config = dict(
    n_layer=15,
    d_model=768,
    n_head=12,
    n_kv_head=12,
    head_dim=64,
    d_mlp=1536,
    vocab_size=16384,
    activation='swiglu',
    norm='rmsnorm',
    norm_place='out',
    norm_eps=1e-05,
    positions='rope',
    rope_base=58100.0,
    rope_fraction=0.25,
    qk_norm=True,
    attn_scale=0.125,
    bias='none',
    tie_embeddings=False,
    parallel_block=False,
    init='uniform',
    init_std_qkv=0.0152,
    init_std_o=0.00277,
    init_std_up=0.0152,
    init_std_down=0.00196,
    optimizer='muon_variant',
    lr=0.0155,
    lr_mult_o=4.0,
    lr_mult_down=2.0,
    beta1=0.95,
    lr_head=0.00717,
    warmup_steps=0,
    schedule='wsd',
    decay_fraction=0.906,
    decay_shape='linear',
    final_lr_fraction=0.02,
    batch_tokens=262144,
    seq_len=512,
    doc_mask=False,
    train_tokens=1091000000,
    steps=4162,
    dataset='wikipedia_en',
)
MLP neurons of a small language model. Each row is named by its layer, matrix (gate and up: input weights; down: output weights) and neuron, and shows model dimensions 80-271. Each number is 128 + 32 x the weight over its row's rms, rounded and kept within 0 to 255. Numbers have three digits each. A neuron's up and down rows have the sign that makes its largest values positive.
After each neuron's rows, "fires before" lists the tokens most often just after its 100 highest values on Wikipedia text that the model never trained on; "fires in" lists the words (lower case) most often at its 100 highest values on Wikipedia text that the model never trained on. A number after a token or word is its count.

L2.gate1053:067131133157168130137153175155139107084150189126123120123121091089133080130094122099099154063124064054128136156124196125161170145108099065126105145123122148157116116180118081062164092099175082158153147119139108137130148114118140133125109121181101109118150129181107159103184092144074101144208142098148119098125180170133128164167113110132129127142167127134126123120153140222158154082121183210134134138196102099126151109090141114158122090160147207146120137133178076135143136122141093105192158165123125080098080153078131104084152095127096143085138201127138141126135140088112094140
L2.up1053:125135139094144166132095119202153137151176124159120186183142215098086138087101095174137135216152151103166118147081101141140147158152176053111121077101113093142133143109095157116151141137174130143099115127116146088090151109115126129071175165182132127103156098124098178119192114137145156160203116139090111159133151113110139146133077093143127107158128101173132124128108198161124107182116070134141129120101152089166172087111158123123105126083120119148101133140118108154111124187160151116095104065085099100123113136065108135114120149165070126133098086116133189148116096086114183101
L2.down1053:141101177150111143183137087112071097162135133074059107168129108135170099139126107105165122107127107082133096158162190161197171154174115111135119141157183072182113098117107134151126100109136143108094175130106088078059093102082147134106135149178166087145151167096138139176108185094196141147143202134106160130171129144127060174161118108153087132035112177124144180119131118167087138152048169105146119126174050168137131112072109147185112102122133136182187196104161108093150122111135129117136167082169091124101059080136123120152127130130107150129152094169140142057085142128139178113
fires before: " " 46, " March" 4
fires in: "on" 47, "born" 25

L2.gate1106:129073146105130075109113172137147203121140085084134112094170161169095144111170116140111118116126177149175201101081058098135097151081133103144111177151153090125184145123157121073108156148059144174151195126094144158132114142124091141088095114155145131105126146083108147144161084076147123114134110101123160131169146148119138160118144111164126166143178128011062124135127158086140181099136098130122061079128107182106045147178153150099120127081121109131154058218105147119140143136083155169055088124125151101148078117123186152086162107190167129115108129131160120103120113144141126078
L2.up1106:077127163073158110162115183118155154121123131135138111119128116141177172119126147100133075092120149167164164150185123159116091150175146122154125199143099204117167148122182094081104154075120112206165137136072111165096134111107106065145086165150131145058081125086128168122094113139125109121131181128126113121168092162094111167118157102100137155110138164118099098127114118125154160214193117124095152113111111117100112148125036098075133109148116136143093109200113221162167127153165169145143143129128141085104124128145189106042111112108137117129107142132144122210094172118155170127
L2.down1106:141109186114120078119144143099129106123100144134148196114166152128110186099153147087139141107132108122148136129117131109174098120109139141123082172152154091203162125152119159105113104118093139160136131096078078147104126077113117106074104120156164134119100164040154121095119147123148164122107190129133153165172119120124109175092093119156173217045065095157138135060090150124130130165106083154120159163148088171140126145141076125129175133147097100143040114142121122150163183146131156149176123138105152129167084126088123158054161080144185154119112113189107194174141185176134136152
fires before: " the" 44, " this" 6, " a" 6, " |" 4, " his" 4, " " 4
fires in: "during" 58, "of" 11, "both" 7, "between" 5, "event" 4, "throughout" 4

L5.gate347:174171100083093128145152104202139127147127075166096179088128149127118147111158093151105171103111104171175104141104119117116101114128145138081089117099121146085130161072126193127176087173097156108121133138061090140128133162112108080154114173118157106169132197197070086159157211123124060100134114179088097065142097105141178131143100111140132156110085160127067172135147113130144148082132122163161105180131079071135155176064132148115114116130164101098083117115162083131136150157101083169097106169143166118091099154111085078147177147140173119135075126164121141124117066095079144214
L5.up347:119167125119103120130094169096150146151191134119147161108191149086186152118156086126147104156062146123172151113098112092149131153154099095116110117114098097131164202131133097148122059132105098131113133124159075129121177154190131099144112117165090161146123140187157120144121111112155144154129111111157117118140136116102121049135079119155153165105122156098079153023154047124116115087086126158139149136097197149130127181126176134107133101185118119150155116103127128092135162116104142185125107086117096097143212154125131170130124129184098143149136105059145141198118137090060154149
L5.down347:097149091141100112090117104130114115135103153165125151127176089130139125165145143132128101146130165155164118126144158092164134130103194157088147059139118127108146175112115064123182112155101120191102121187126122143099099166125160188162116109154188127127090120155095164176120120149097129124143091111117106124123147103147111114159087088192118137136094179120126114094092142073110149102154132171125138126152104096146134108129186164132132131087163114153114125200121164132134138131165068151123113194146075147101180133127180122131120130150161071182138164123190158057059119104103155069
fires before: " " 77, "," 4, "1" 4
fires in: "october" 12, "june" 11, "april" 9, "march" 9, "may" 9

L7.gate1107:117055187131110145100062061105111148104110101130120180114038107140174145137129110146117141139154074155113147112143110118167110098196133124157149080082162112105142136160138096162124143134127140148147145126135189142097128085090075043109137105128141133104080135125109134111086110115126103206102133088085099135192114135090105069128119097158088117133167127147111135099136143144126137117120134136080124064152121073134156100140164134129088177149142166096072117214114183091081151076151129085149142119125061098113170103182142101108136109128146092199117087137121211155134149075138155050
L7.up1107:137098113223130157146140081128110117107127085129079129143159121068119128148096114098144124125149125187087132206126115148089100192164145114154128143101135213126114143125140091168101106140138180094185180116167134153102118074140138088102149134116115134074129145112108143090104169157184168109087046053145099110129102147117099106059160112088149076138109158125132113129101205146175090104136112170061127089108087108107129105087156132095140097148054085089111118125122143099117124150169126187149049136156146134172161140176157132082095081137124106132073116127113159155119140071179140134
L7.down1107:108149075181161093123139162186141141134133207232133164115159108133176101156097110076121127076098103210150100131135182048095116092152149139096110106097107066167156141205127139146130074144127117092138121162137150162108075109211150167179080112131122100154126135128099167124080143136104136078126121114146101127132123182052139101138113145129119090138159180117142106135119142159135112151084123081141164113138130119187120107115143071147141142212148130121187156128113161080095082079149107115164218105145102093088124123161165160125131153118147114184184112089137177137124112130160139146
fires before: "6" 18, "3" 14, "8" 14, "4" 13, "5" 12, "7" 12
fires in: "2016" 12, "2013" 11, "2017" 8, "2018" 7, "2019" 7, "2012" 5

L10.gate1352:134129136212112155087105063135149161141151073139143139145130087137137119104075118117102110089165046154117143160139108078153092123128096069113143141105159178122132144108123074127114046082147143163178106117087192132113082108039077117124108114130132133154137098093094101121093138176149109168111101107111171124158059155144116184095118199127089154107159119167107108084161133119173159167113133167143150177141110094135111121122110144065165117091149155158170039176156159135122160165175181110164167119107080035125140104125135074151150160115093104087085073127161131098098175125131179144
L10.up1352:129135048163126049148123062111150149109127093068193148099094087103149116159105141130106151106148157152138100132129088117112107147149094122114129133136130086148135160131221147121145113110177111145123087101167145155103117110071135157160127109143174191133130125174201173113135118144088114128149133131128129187156129132090135148135128168132139156141125109143072141078164163106101145114110080161109126160116110112154157144133110105098124116114131106145137045132129096100130068136102148105091159090095169083117146139089140151150137127086093107150129121122161132142135113156144164096
L10.down1352:162104223128136093187142176126152139092049147164165114142112150065129074148166142141080188105145102153114164150143136103143125096089173097156121158081171146109162150149148147101149137152089126157144139122130125121118107082098118123154075116076192147128134115085162152157104162107140196116169199139156086120097073084105127140135153087176083122103132103122110160088143137148123171177081148140194064068192120080162179109097120089068165149067117156142155103140106117083094123030077091085117141137142160122131126139135100125104080134113131157117080101119177220136099117150096104146
fires before: " " 35, " the" 24, "-" 5
fires in: "in" 38, "from" 12, "during" 11, "since" 10, "until" 5, "mid" 5

L7.gate305:177176117078122131141148131119137113169126090095113214060155142044182176102185154152108129182174112121123135136137114072104094111092150158172115127107090175163116154113192099116095097130111113134167167198149116101113112095141179116107129027107142089112162077088115100099110188091158112155158073072137173187167194144164114118121174125210116117058142168137102141104179124126114159135135089100148113131115105125093110145132179146138124085067141200199127159144146093139162108119155085154136115186153151175067225159143144119115179117140096089136114084117101115175159080079160120134
L7.up305:088074165145146107171087176137111110096129138117096158140071097115185193136143181197102130140139061171105170133111167174093147107112114128128059062150167165104187053082130136173103174180038118151115128111185122145147132103131133125110152155052127099082124163057155059133120200103093148106147084125137128101156096100140133151124166149121101091093169140056134113069120068170161167118112113203152154143079096158124123163090124125111093140108140206097132084127099127138111086100144088156160078157118097103136078118124081124106136139138140126125119108116149178182174124186104136106
L7.down305:107110112089074114143092056113134086142113120135084117158138141126176142169154135099113138141155105064159106122140126076148116049125155143163130062184116158150111074124170172171111136133145114106153123117132087121069106188119134097184118088161106061103134154105211066154131140128110108106151110102120151148154112144132164133129107153138144131127134117130056136144146147098115128103116173083130106136125154047019136112125152103177144134143166100121145105089115160117156152159168061145136132085052141181149130157112072114160085097152194113115108146108100163137178112113115114091
fires before: "0" 15, "3" 14, "1" 12, "2" 12, "4" 9, "5" 9
fires in: "2013" 12, "2012" 8, "2014" 8, "1" 8, "2010" 7, "2011" 7

L5.gate152:118150131163134155145111095180135120113134114104136067108121135142139147132103143126168140124119107117087103161150124094129135143072103155135159082116122060128100142096136126134144107136190101091138089094130162165118146103150060180120121109133130152144120120162147154162135132156192136146113100111127156077123133109127105149174119128121168120142134101126163184121178121126103128109130103180154180107126192108115101118093116154140194068168120108126178137149183116157126114157122098173113122150160185159141118127101120116156198110162124104106186130072171133073136093142061121111
L5.up152:066158142149166100162121145118115109167154168084170118096133122118110183079111114109140137080084131136125078135055125128130086105166174084149117180123121115121110118180151122172112191128156131161132105095142154114127143119133131141087147081098139067211130135138123186110128086081188068100137115177059141135146118178085088126113135171104131126129175086139119186118151128169143197133137167136144113137109156039092146154083171157108154112175156109126093135161148123123151117135117143108148107113135156144131155100129100104132148161160109116076089197175126111077135114114127150151
L5.down152:117120069121119129132201192089200164162169156145111139067119084122146105151078128121139092172114118146129137102142096074136138136149085114132125131124129085108112148107173211130086151116113096110147120133093159138125131146070103160122158092051175128088098175115103130093184085144112134161132126152081129094076064085122136165106140149116154122072088134090112163148104140142157169091137150088177144102157120183136080140126093127164087121086111132120099096130182112098143159127131150106101186156161102109138140115116136098160167088114143162119104079126098137133128133172090128134
fires before: " " 80, "'s" 4
fires in: "february" 17, "march" 16, "january" 7, "may" 7, "november" 7, "june" 6

L2.gate832:104134152131109094110115083187107148086089107055188075121084155100138103128097128078149134131179123146135114111163142146165110177195114111161171121172169156068166130088111118096136081116134137101125130152152150165115078160132120128145117147164150081073157071150151148153102170102127138167192093143115155093094115134106147111113114141159087122107119149093152124168096073026171096066123125156079124101106102153094144100116148160141158090128161118164134173154162080107118224155176109154134168081153061146120136074171125161072142095103073082133125115125119140115112185170033124119
L2.up832:069099101128101157095103106096088126100133055155145122107126141179116084101133176091135102122132164100132097168072155125101147127102128116147110115116112138152114140054126188184136143107109137132133149126153143117164149129148107123157078115174143120117122138180126085140131173202195202106127074125115161110081092178159105138118099117112120127112097142137116144138161072067116091148116141160145098087058127077157098118080115115177116150150110083145117085128130107113100181190091115111112109143138122121135135083111138104108184109105122185169112192123131157122113146110102139078
L2.down832:122066121108053109080046140117111129126094135120184113125100134131118169104119131102131114134146162152100097136122103111134092124103117116120141124088118143138136112162114159130082210096160160135123180113090116137122079083132105141149126074149147111124134126152157144164138161110113126122142080113119110120134165151131133159144142148166119114112132053142085144088182104120108125152112129086112155083114141163113153129128116164155126134138140042136146143039100168143138142100122137086131113054159075141094174114105121119130162100140085144148139143100100140140157172137094147134
fires before: "7" 23, "9" 21, "4" 15, "0" 11, "6" 8
fires in: "1978" 20, "1994" 16, "1999" 8, "1991" 5, "1990s" 4

L2.gate897:135163137133183116152125109172070129135121125114141056110134168160112138124114109139132114132115117105174157092110167074128141198096167151168092135146106128175140124180127126110109125136129177108136106096103155084172153141107139154158116255167089121196138086159137138080140175078099114143167119108116111133118133115082131146128109135114126140137094127126140118144137091106146122114133130123169133180171132092146114083159132093086122141129110091143177169105127137119116101112116087165031099141158119171164135117172133180137143159115141104146127021067132121088148157110071150096
L2.up897:212137119151160132120127146144092130134171136142125127163118179139134078103149136173142159097168141129106140146131101095160105119082117093126139084131121089148139133087148119107120150146155136117132133097126117100140110085116138133130145084109141148173102144059152085093133067091131164171110084245110113134134146136155124118058086142132150112147173143153087121096103123150149103121164143129113089121154114101137152169112093098091090163149140117154115073085126093109129133076105134136121148100141149155166151176141133088107100081118117181051158106104111126153147171154131140093
L2.down897:167099113166160100120196166096117068151163133118153198077152141129081115169136149169141115079061140150151170046088141161158133153151126152154129118158149154112060098157087179136119119151120084158143150098108138124105116103114128167143066130155142114156124133125138128131123117078064154107159124099170104122128112052161101093160147129142130093079115089083098152176135118121138135081130059082132142173201076084103083091112172197074080135119115145092113114138159098160166116158107148120130101081149128182102096101151137141167138071176144154141138099120143110121086117139148098108
fires before: " " 45, "," 18, " |" 4
fires in: "september" 25, "march" 16, "year" 8, "december" 7, "november" 7

L7.gate110:088234179168114163116135178133161116125138168149114102167191168178134207108071101097154090131157097165119126131166133123083121140169161079144146062147167167165117072134172121080077088120122106147160129087145129121154156122167141093117113129168125173134138095040130109114115106135164151122144180168107134126147115139087146110147128148135061145114170172160141130126102079142117103181182133162162138116117081143161077160219175131160095185092159138134134110131087112142119169128088085146079065178124166158141091134156142152145125176122176104182076079133091156122094098143071178108
L7.up110:100132171133115133106082136115151123111098142102134099134078117146144141151125128087134075104117136121133083162131164137125091183088068074128072161141106081099161163146139188146133127125186044119110135131100102097135099114093113095110090157109074120079122084087025096164119092139206232144108189086134096091177133074149087091124186114132128194158145110133147123126101136138145148093157135058178132160122171089124149153140108130116120100136042162135159129118135089167122117088180104097189126130127079079133151049103190090098178160165160131118053108132150084073169136082148120164
L7.down110:053102133147130122120205139140129101089103133112139159135134122122139103157141131160087039154101153136119077123132099148147099146169116083121119177139108146086132225151093148106130126098115142166139104108146089120120132144105163122169120079131086165089059093141132154161122126184139119127159135074155089137156134108123137130152097145131061173150236105179143172089052078176060153108078091165149127149116116093162092101121141184103124108146060145096107125106164058183107099117161136179132139143101157087081153047098163142134165142137124082096110162090118142151108199154141125066
fires before: " the" 46, " a" 6, " |" 6, " first" 4
fires in: "in" 35, "during" 13, "the" 13, "for" 12, "of" 8

L10.gate106:105077065150144074090088143121131135115119127133127121132180125182150178111152157123155115062183133142137150141094135120098153145140133187160113144121077181064124133151176154164093117047142074140084137145148167106109102126129059078097159111155099138139066155057146159119093119175074164149181143087126114151135112136085179124139139127215118056147196018199108135102110085093126139123185112173105141122195120110128120121153181075117139151087100163115159178162163102097128147136166095159105145165143120162158125179099171143138189115132165120112098150138195178154152126166103123090
L10.up106:194084134140107173123134099163122116087120121136110141079143116075114165166110153133127134126107149114109131153089089055118142134124117151094145159083085159159167204094144167146157091139160147085154083174131100160162091112120138120126105122135140191160139167119100095170140181142125203112157140158130135066157164131132133140119114115105119134187165120158171094089118154134080075125122130155101154156148137119112076157153105134088215118169177141126171118175114087130190131177157134112144112177144147175168104141128151114114149117165104144112131107178187083099143109078027073172
L10.down106:167132112160126111098100118178108150140146146142125091136137137123096156184195108100097128107121200150086128180118119150067130094130137185166186117117143150153119146166126155102130180189067132075104142095155172100140183112134085158115144117122158173135075137116109125184093142089168142167136141123096140187154104154134140132148166125138126166188179167125122077119147093082175179094118139094123136172170219111145142172170117116164104161118146169148129191125113096169122072106169123089122069093167109134145157175092075084121101180125119160129185153085074102092113108104095076165
fires before: " the" 22, " a" 13, " his" 8, " to" 6, " its" 5
fires in: "had" 28, "of" 26, "despite" 7

L7.gate1282:146174114107090142099084096110133124139115160092108128138128177167152090129103090163084117143133086196114072110133168071100169118140084134156066149112085205146085124155186139117072143103068129091120186089190134106106097121132106103103099138089097050143137138193094165124167135111155128165129085145143102162160157204168111091078103115169136108155105070144132185107069089106162095086131173139112096060081120124106129056137085099092143167187129152088086146146074151121169068171165168088102127078160196196124129134171137080046147132101133110148066078085145120144154104095136074181
L7.up1282:108202150146106119176106116110157107120157168147140141076173115095161115140153132160126180102099088159100144180172118147047160141066106097120145133133118157151152113207139189143122110057084144120118153099149147072100156082067136087146116089118171130174105093117093165142157164125166021127126126143136154131138127185139132168146177138189099211124123116082147120089157146106166074113102101167113150118136107135066124122109130093134094145111106179111070165080097147110070102143107098155075094145178138155132209116122084174097135128182124107158083089138109132141148147126132174124
L7.down1282:121166069106096119118093106112113129131079133113122160139129141141154155138080158129072121127154113112112120140088079086161092135161122150176117125089095117104171118143144135108091069171129131115140137119133095132126137242075156103152179192177130148145114093149119133092124080122096124129117132120129143096172113176105135132148160126085073124069113136142143058183164153168163152129090183132139104099139174138146168154081197138178163187128161160131116116075135162103086108084108143082126154134111109138144117123087082152149135142162156142186109116095113140164169123160134212136
fires before: "0" 21, "1" 12, "7" 12, "8" 9, "4" 9
fires in: "2010" 17, "2017" 12, "2011" 10, "2018" 9, "2014" 9

L2.gate317:111129113100144115198157145119158091178082098119147106168108149037193106112190146111062137099182180123144092162138000098168132155106115071109122081157168155167165146172124109057088081120086134087162043128138145114109161126145115155136123137144124118132153148077124108128148097201093144152228131096116089122135178162180133126126128105075077095123152114178153147080146108139138129086130092136097111161166131142124118172164124117155093135130129121145156139095125126206133115173121163118127138084120119223175113136111154095122135138128118085181063100124151156119075166171102197092
L2.up317:142116108112203098102137136083141113162098131181156176139138069181160113132179158116085123103147151102144109109108052084098171128097145142181123095146166197181163138097159100111140145098119113115140146191153200142066126163128147103133108163123096167137137132078124161090114071169083141154149107078100136087164116067134108129151139182145168122156137129136190099128064141172145134104143164210076207130188131119120137194120127188147085170132114166135115075087148157089120102174107116094074150129173104125106135093111140142121158162110155096170101182098108144097125124152121142129
L2.down317:151126146105138111144150109128074109070096093176075086125149110079078104147164178112100133162146147086163117133116072155183104150103125143139100102138156139154099161137161117156202121117115113112122173167097133119130146082134165083146153124112125164159125128086143086136140148213150131105139133116024165140111078248066200115199146137138103105169159108146106142143188166146151088135104122113072109150167144153144145076170164075109148150125170150130110101132069159135119139107129118089071159102120149139098088131094161144153135138142066118079160102134122069169148111142127119098
fires before: " " 24, " the" 17, ":" 5, " a" 5
fires in: "in" 30, "on" 21, "since" 7, "coordinates" 5, "at" 4

L2.gate293:151132135159208118155120130123116133090070133179182082118110164103174097144185169171109147124097146121129076062144121145165136148181149132123113119171120142139194140147120114079141124079115147138119080130135138109121123145134084116132103076175102098110161075098122097079187128122134122123121136114100136075162134113118130111138150108123135151110111168082122123098092065128147107081133071090150091112164124102133109151179146136078145142090124129116067171140156151115125132107177138104143156112180139152173113173137133081163070126140161094146085133079214138152111066120082086116
L2.up293:162119120110134131128170131053114118098095101091163099136151152155139127077126128087122145113116115087170163177134127133131099174189092154155147152124196203145177105070127150144121191145124146101142153115125160132079146128159156135055151139131184103196108127133140138131127248059178130120169159110170114123151153163096115105136144116129147134135153137130116206143191128129077174147141147133092148135104152064164050124062157112123168111098153146086163138101138151112148138107165099108081090136114171197170164170113105101109120088148101083157068135136049112105109106112151142183
L2.down293:150142154122148148108119116155105108118097098137194158116086116097139052158158114141081091144133179141104142187108135117132135106086091133113103149131121135123150111176103107157099102122119141107105166117196152135142158140198115203181099095120084149121086178129072138062107072126124187083124117100154170124132139108125111169144138125145147200143162109076165062143142102163100160131158144081129137149154115095138142107130181108170169147110169163100143101122163178138055138142197085140123145121088093133159107083109105155191107147074081135115097109089135136154166146205086126100
fires before: " the" 34, " of" 13, " in" 6, " a" 5
fires in: "of" 37, "part" 15, "joined" 11, "joining" 6, "in" 4

L10.gate997:111127168090072179093080150153174102099046085079125054143122128165091149139160119077126158112097122147081124098109154181135136111093171134103121043167092083074112090177122164140134102122172091144070119050114155100150174087163162067151177103130168141213073095095112084121094130119082131117101111088131122100145109128094145103103203140201165143144089148099116075134114121159147149108119161172127142100129145154146125143098108163188163128129086117163112072104130136141120107159131115054151174076121118093094143107070133133106125064151087122095080102158087091085228153163048173107
L10.up997:156072139088170062103133069082063092188091110112107105088108138087204127108122147156144095130068106096127084084109138174137124136118175147082171128086111106154149156106102142099134160140096151154136168160132112155088151082150111082141139122157098070158153082134136134107127187104112163214153116142095104148179121091094169146109184177189076106053120162098163112101123164150185152172123171122099081100112180120132129177137098118112146150117144138169121139136115150157144146137172125091130112098145083071066165093149185158090092117123147109101122148155132174116130133074106146104
L10.down997:128096111157108134151146148189105115142122125078099119194123129099175133149037083118106110141117107092097156147150102088169127102100128101120168078085116102149148163174122100146132093196070113159129174201120123137146152104111127102101133097099158133094179077114166152144127157137099042128168122125073115112184106174070128144096126127192108097119079099088142116117193142137084090112136098112143107116172181140093059144127131136120120155086161137138167101121177100141198162137158140106102077096135166203101132075118126114104095115132097129133071078078092109125131113129124146137
fires before: " been" 15, "9" 15, "8" 9, "7" 8, "6" 6, "4" 5
fires in: "have" 15, "has" 11, "1998" 8, "had" 7, "1994" 6, "1997" 5

L10.gate947:089119133129147082091189094162141115128118130132126086079127104113129144154104152069125121095084152116172151094064076111104145162116079134127080079184129107104137179149167141143132118146142113165117120145159120145088109085078127157186094134125105168125083111116145097072127109118141160133136121110137127083156162166092126151078117155123083131154161171136139077169169120084200181082147114139117115103148167162110096112110152122119133123113194154124117084109107190113133122149162138093094105156088079142099119094098137153164098122118173189206113089199160103160134088076130170190
L10.up947:092092107101099070164117112113120190164137119127114118128089120112154069180125132117127090088100140127154209135071085100094118112109132208170136081105132121177156125133139082149138127151140196176113109164130124154142160149136120013191158145123094077109133112153177109074135139162135132179140167070146140124206095141119156165109155157159169097156112117143143119085094111123159165124088113110099094147144094086152143109136131129110188113114137056189158112117160144170165080118162149116131088096130177123140060138185154133177104129085088101114110087076154136124076100153177140123
L10.down947:182089090089093097059084158133126145060122099159173117142146164159131117103198135144131114147114144084110085135107122043070084077125129130119130147146106094178104211191136179137115095098080127136098094132135134104175150137089093167092071147127149085105166108105113102122168119177086141204152149103157108074134143156151098154119070132094062100125077184155218126141123103165129108111146115122160098100096188175116106121110130081095102098084124123082120134195228156188156155151063121139164174153094165168095074165131142120166081111074071123095118066151086083220094140107131121159
fires before: " " 27, " the" 19, " a" 6
fires in: "in" 31, "after" 13, "for" 12, "entered" 4, "to" 4

L10.gate1345:111139131144139123133136133139096182127105114164113076117149139164156145131091117110145138143104153159126108133129105161107122152159155115137119125182099174135046119067165094140115087112057144168162086132158086096068138114124155146133143131114095117115074151145143120128066148117115174062128036164130155159134111102172164077153179151137128131100109121181113102152098184146120210130112105076145128112185150095110162140163097139156099040167134195216108112150227115145142108163101124132131098133101203112144109004166115108074149169081139141104134111181085075164130168120103036067
L10.up1345:147104157087184144118119139102100150128100164188077074123114152184143096089107113150094151116074178123120166072054134187123156165128175153110128173141093166154145138118130056126117136113080139140209082138140140127066146115111140106117118133141111154109110192101122121149115118089122129066121118159095148140104116144189180109099149122141134116077123148146175133119128191159125139102149127105147133117115179140061127098213152143151176104150127145184057149160201103067121082147116107137121076150089151142181130003147064057118121155136108156122121144140126130168146140114133089119
L10.down1345:071103131204122123129149147126135158146119148169066146127092132143089114128142163136074119137117127112114157137145092130158144166175184102146100122145108111093108115154167142066143105107111121103130144142088139118153131118162092112150076106118151126081087123142174085074136033143154129058175162183111135130133102109105082124154155062181103187084128176110085094092133131100162165163099148067115157095215169187128154184147156123172173142178142123162161177145165126053145136127120169101150127159081138101158131061142127136115119109097127110098111146125092151081159096103102124128
fires before: " " 87
fires in: "september" 14, "march" 12, "october" 11, "july" 9, "april" 9, "may" 7

L2.gate1442:154141157077117120126087107121099106139133147120129151120120162114042150188156132187141160104068134165165136153150129170146161158115126130091108189152157118109067134090130127107107131096071147123138141136133118155087172146115144049144127094105126159184154095205175103095101133100115096121121135174110118120113090149116134130132104182134143109154079181186103135093108121081125125090093076148140014148101135168157122121150129147129155096128121131152128049099174136160139217159130114177136154074120120211142125144166148201174114108131112085140172112131171167179127148087100124112
L2.up1442:130153158123151102044185123121098146143109164104131164155116127149137132135146132093143140211200173117095148136127105109102143129082161108081124118124040140111183166082142174151115108088145113076080117111140109174123068126130085071112144105133154133054095105115133175129163159181096115163080071112167087183160112077149139118159100077139137165146165127122135133144078123179172156082163058139089201103142139133169131068118141132095095124111139181077134102134135129145118139133132087159115065163107218178128129149121125116054113138073143108096070055126124145152168193100147089156
L2.down1442:089079174152140116142131103109079090109127110125129148182129149112118152131118148129115068108117145148132183185148155149094106122084110144164164107097153160120125160130119139167094184133082106161096160129117137171112052136119074189093090105085088128173171092177128184142080190102128076108172091077104107138122185147161114071138118179158137169104083155079083120095148117123164142139129089079114073157161088087164106126084097144143126094166062144147142111102144145061145165113120191109077158116131185125130100148077102104177119136079140108110160072118170114124130169148076101131
fires before: " " 84, "," 7
fires in: "september" 31, "december" 18, "october" 18, "march" 9, "november" 7

L7.gate8:046131196154125078144092085107143182104086157102185050109123078183121160111161128139156124167155135133109130106167139053139088149220092146144108157201185079142099113164150096151141127153145105147185168130140153143101069109126144116124109169161126163128127190099155138103157123120152149165155149173224107093157155155102157126109156147125032095132164107104141086129145150119133186134133126124113127189132067125091105102153144151143122112122138139105168088138184129100129162167179142129095173094106171158086170130121117110136150140115096138137095131146129140131145137129119074138
L7.up8:125135133131152150115120149128120110166160168085141103092094138125103129126106136080086078114102085177094168117096115114071108062032128160078149120097122119170176153130181129121132081130137172086133166131116123155189129086092153110141192096085149065096137101140131104157186143130110187170088159163112120081115124187148140163114109205113125158144086152112138117165132125125213099128107142141152063170160163130146081117119078196119123149139127087163112151099115137143093131143147125126120096087124131099159153170125116150092172104123191150124123114151171097098101124172091115074
L7.down8:110142087095106142134158108164149122113166094114148120154121201097128120113104125067105097088119149195208167123126135141171102105086117095170108128120180155145123137195136104155065128099133162118124126111156163112096128111104127098101063162069104146114083124128106139111112109147111115095155132148155136124106139115180133140123094167156181092108075058112054120179100166178144099057126140139157157092141148166141125166110072109106120114135148168168150121131122137118065132076153083125182108106086113106166124094099131063063122175192136166196144180138121102088139155101109136122
fires before: "9" 53, "7" 24, "8" 14, "6" 6
fires in: "1978" 19, "1999" 12, "1994" 9, "1998" 8, "1997" 5

L7.gate491:086166095107140091112125094095124098129162102148175103152099134088132196096103146155145111094144135150136137134153111156153141136174050131093117071140115060096176089088098230138120124120119161178106085137063140167117186109161108111204101061139131084136141098059127096133134151163136152143175152128178136186195131100081085131173107129094158181126117118117127115130123097153100090092127153161099092162115136083127145093131127116076155119132140100128177091091159088140165141090125138123152085190107146095216135109198117080097161150082141118169107146204135135108093100125174153149
L7.up491:129056074096116095151155114061124156090097098112170172118105081114104121098088123135068107111119124116154102118130100105123100064165139175085126135136107097128116177097116193116134107144133157187079106129125163135133130084102078104082140151073114136145151072135152109103210158162116159146109110105097128134160108102127136133143068216148140112176084099152138124104093166155090150105097195167150154137110123118153115151085091109090096153091145122118166123109152114136158166182094166147244111158173084108151136140122088132138106134177159221121163115155120114155099124105122084145
L7.down491:109060144097062075149154137147174108058123137077157116134114152090095107127095145086127085131144159130134099135127127132119098164154139154142088132128181087096146116126068162109125106083134164103098120163129137142070107132132052156151134114099149092111195051103096129177124097155115199154116122113188094129201137077144127125162114216117131174143116088084139142163136079111098102088111139127193110174162194067143132066081130168137123090084099065174126140126111120089132142169139151130196107115153185145136104123106178117140104179104124110107138125144120108100137092084103134096
fires before: " " 32, " the" 18
fires in: "in" 73, "for" 20

L5.gate1533:139140121137135179078118135109178085169071122089149163159138137172120128091122119077144181086103122117090104135112112088127088165200122127069105164136114104140114169120190153111101144096101140154036136154076113180092103169059132111143136169212161122164120059155142147138149120093128162125179065102096100128106112116130085163109180134163130141157121123207072072022037146130059127133123104130126053097079097106115151177102112169164093107150134056142136086101177150101160112139123083190139162174167173160161123150126179166085092213093138115109125169135165126178162165167130160165
L5.up1533:112045095130149166112177099147163126105130110121161101085121091161146133147116138120147099111122090087161158146133138170168121118115134091119144120164112076147180136135112142184114088191167134130152125066166166146150135121151121110160118099158153093105165153123112111159136177075082151101105110110134169118118178136102140120132059131133171166084180149134171102156154152125136071135115155091119165109143085156167154102187134155193153121111124129199119172091139077086109121169098130128131098147147072109146137122120148146111087151158147109078130154178104104127133150152159137089
L5.down1533:134124088193121149146140150129098113134069098138155134163082130022148147115057130114056152104082086156118101145085160169109117102135111123171138163129163148141154118141078126113127124182090120078080104101123160156064103139175152162255180157162099105119121111149043127138133111134194081067133126105125072132136145104157096137128102143121141116109181085199144092153168157198128125185103123113111116102170093075145163128144108137221160136091191168156126050122092185150115116136145140146163181143157144167125107118152128143097151144074135100188104111104113163149116097152132150116
fires before: "8" 23, "0" 16, "9" 12, "2" 11, "1" 9, "4" 9
fires in: "1978" 17, "1999" 9, "1991" 7, "1982" 6, "1998" 6, "1990" 6